From a checkpoint of a small transformer trained on Wikipedia.
Size: 8 layers, width 192, 3 heads of 32 (1 for keys and values), vocabulary 877, 2.51M parameters.
Training: a variant of Muon for these matrices, 176M tokens, 5359 steps.
MLP neurons of a small language model. Each row is named by its layer, matrix (gate and up: input weights) and neuron, and shows model dimensions 0-191. Each number is 500 + 40 x the weight over its row's rms, rounded and kept within 0 to 999. Numbers have three digits each. A neuron's up and down rows have the sign that makes its largest values positive.
Before each neuron's rows, "fires in" lists the words (lower case) most often at its 100 highest values on Wikipedia text that the model never trained on.

fires in: "between", "two", "of", "among", "financial", "multiple"
L4.gate279:486543514496437541402602581484524520497502539552454465492499500568450508473511602488518452499595487471441460495501461532551442474472491475475557508477465490477497554488484515497440386466441493464449475461544536507483507495437462417514483516508447505568493482566556525507542523509480564465476506548496467578456546528515563485480467459580494513496499525476543467428445517485480513513560464482460572523486486435552487467438511447484556517520499478572460515508515456509508493578503503471612479512540410488535551482477568512532512486485512475542542494472473545523442501495506540519
L4.up279:543453518504481550474529532499471512544507518526486492499484559550506474422434542478480448528494477449514490441463540620585424566477424471477487465491483472505533515515468530504508479481455512532547470450545538474543547535445497551495608461500445479506500475474465549513509494464396567429510480504541480557510499525527541483467506527525539439550565446485446406509486465568450508508580492495505579587477537491475508510514539475419454441534477483474516427550541555504500517513545454499535495557537517519512510508581519537520478453569507547506505402494516483492514494476522444468

fires in: "to", "by", "against", "including", "include", "alongside"
L4.gate342:503484477474481546472608539501515499434566473439515520504403519550521528530448461565551502467536488483469520535587471407489448504504491478466508513539492519534479558424562480462488574520477512496517527508520432468503469504586480485492492516457547558454514454504519488486538500518462439466451593515519495559553455449410482508505489472536503585493457522543525464468529538510522558479544543484462487482489528482440517562489487535481541534523543471478518496516464447482521490570546566539488507481566463488487500450453556505565513499463518570469358489463521487546475490508512440595
L4.up342:517516483523544634487573480465455501526488536466446519540383494496495546514445474495534506474517468422484559445592550452494437435447505450451541565454532475562539510474492522438497523473445445526566505544493492534514515540528525504465530514452550542501549451455527507502512472545445468511514554546514544595545432488465516488507518474522475517497528580475486504529549491454556555430532474499459561491503508483466500584509446554520503515558540478511520504522548511474489534559504481537545496533508593476450506531466517432479545516542508528462414521503509485585497467494508443550

fires in: "can", "never", "s"
L4.gate2:512522521517535451566526472542477513486439465493587412425487516504478473522495484516449508476459498512521474521462525430538440538495539505503624490470481512503575450508486469516506507463558507487500464522527594431562541458521474422525534479469540531478533523513496503514479526476489569522526550564503499555405484495489475501509467417482476526490492486478476575545525570483509473506449500490439456576499508504559514495464425540441427585499496401500461545474493470520445535448488566500537445412434598473538513459522522482472498536505514554516540522521569521511485435530524512494
L4.up2:553487484494467443512569548463488436517526513514519492501496509482477433476542514492561473469485499458575486529501547417544451540509518534518564530502492556472506485468495516530483500508530476537454508571406570449495516559445478539559563460504470506484517543488523564413454567486527478533578574510475498515504507521516481437512461475459479553506546532518505520472399515526471523492382530488534499501466450453535502451501482560488457565453472521438508503585529508450481547537451492449424477422544567563496525489567474430454452546509509526499471460467496573490452436541518484541

fires in: "team", "television", "texas", "next", "us", "racing"
L4.gate368:434498504498512539534495463395482457500546490497481532484462460493469550550394466477510449521522505478478568561600527485497525543462428466484552467504564557514536501498511504564466505571499486534471541550558499454465478449404447482528571524477566543497431484533500448465501550505524505527495477486472400490559499491487459526545487471442573480523558542466546463419464497511495419518534502519557561535429515479478450535486492441536525488497466510517546513490462538508453549540469481515459466530515525455480487501532448441534464530551453446455471582569561483490430496495502537462
L4.up368:480527498520430511545504569473569489519550502537546527591461407561438439496515436444457477558495568498476525502497487460510566472452499531489481517523505551483495412503525508538466520465487474475483542497570544472519524454522432448417487575520483491538487546451507464479526473482530511565507506462437447538562511431536457477534461443525461470470496531577499492471518534579514527546483528525431564488493487562441458503477519514510495538495498518450462547459444495407489469475499406523551542508561495495442419482463480562451443471536475518507460518551495463513555516585496530495

fires in: "early", "team", "next", "earth", "earned", "teams"
L4.gate235:522518480579531590504481541532517493536500447428509520542488435538449525454440488503461466483570461512401487467501445515503466515513427540514496538520464534456527525522560511374464569476487510472556523559456517476468537448550521466527432458521540499516555486522498426440451532515479444487474565476468533590533495449476522493439485471513508532494507501539486498437568448515527568548502429518530511515527510423512510528578472442519498611445483536517518463519515473493413505531535515499455497510503475564522498515429492528524447441533490452509522466470491540553437525549498527553
L4.up235:471548501522587482483451489549539543549469464544464518442543471498424477457536513529532475483450518455393488440493481476518553507537548570478527481501566503490565442525534450542490452539566497563559501458561595520424524468550525493481517551481554522495491535467488538474541493490518506537433559570492475519424479460511497514502506553484476458498498448500454547519560506535454463554471510532515503498395451510518545487534529450549541434571500483547500500445478595484442511532446540575409466471522500504545482540481485521501531576500435443509507524455439484470493463502528511505

fires in: "april", "until", "later", "june", "july"
L4.gate307:542482477544570521494577512488507608484572540528498587529491547524485538462596438530459470453517515517477511529468484435509472534516456496486512489476542462499484518492505574496505527545516502546539478451428435476461561504541458527516537482480507559520467513476470516458517459536436522488518531517482477535420453496547554456540438554469495523554492402533524517511529486562504505438540498405498483523471450542537500518502528460486514525553485599585547490535469478593530556515499559467488540468563530485529473491523573490546502452526517523424580585499492448473500522483559449519
L4.up307:470481456482527514475602487463537499554543511503471506444442446511506512499530475563507517474537516505615392489435511537438458479479525490516484470502545496482523541481478463572473447498474490538548472499476520508420506437498436476538621536476550563500479488505496536551553472527451521436451464512525476470495512523501479528549468464454514513499470519441455413448540602516486517445492485501524521540491495501497531550551553570466532530479483484467482476482464499568487550532436510429533437530501519522533517474540475461559523478576556521482527627424522529487495535446549530470

fires in: "can", "may", "would", "could", "just", "cannot"
L4.gate67:476521476446517488502581537535454504540467470506523515490617474461413457467547478483526540466568506462517530547543466523491469491484502554440590501481485527549446499553462523542470464530527510511586481524549475515500529533438541460545516474551485502439478539468505466518498543456472516538479459515545474495508489510493542494529546415558512541495510504440500463529472546463501484554433458477481565535484503537491463502459510493453568522451405506492501544445531594549585479457492526430491516535625507492505406543558462459524455522518561486555552480470479483543501475474571556528
L4.up67:400530503481548515549474523399537484483501433554482551556512446511498483496474557517562504472506474503529470510587455474474479580485562549460494563493520528493498479541538502537519443504461468413556509467546579501553529478475513546466468485484523393526470468490544539500487474443471463501495481472577518475440481534524542496563509445461483523505558450444443486559495553409505456503517458511486413533541505519476525515412568504483469609492455478490503578523510503503521574456499457464518504523449559481495505526507499472527453446530507502474522491442517530560472396543506498485

fires in: "while", "period", "different", "scientific", "prominent", "experience"
L4.gate110:505473509501559517475471485444440506488463521548529507461446582400442514475449537488484506526488485484459609539498503497516459554491505548548544414552470491438471477491442495566507558518504538506544566519540492545513482465441533468472541521503452461513426545500445487528488483527531526533549542505473551524468464470572535482500449428441493531513526541489517516468386491503451512484488436473468481535566484460521482503505544483548551466599491510508492450517527445531469528477640495494544509501535515455589518531524475508501510508558528517529492479473435570445579454542451477541
L4.up110:509540505514529551542557558479531456520541543501498509452480490500545501455480448410561480486521491502446476558488437506554495490504584451508570504545539494564526498529471486482435565437507517496502482528497517488498511468553432542455521548492544482474519572527494449437541524507482513548541502545534491555462493510491534505451471517418482540529408491490532463454421573483495458463490526478455524516496434446523473460493460423553543459527510537465469428505544527516541482478507460404576506477504448520421550445445505489529547520467406459508541466542427482542433536474521402509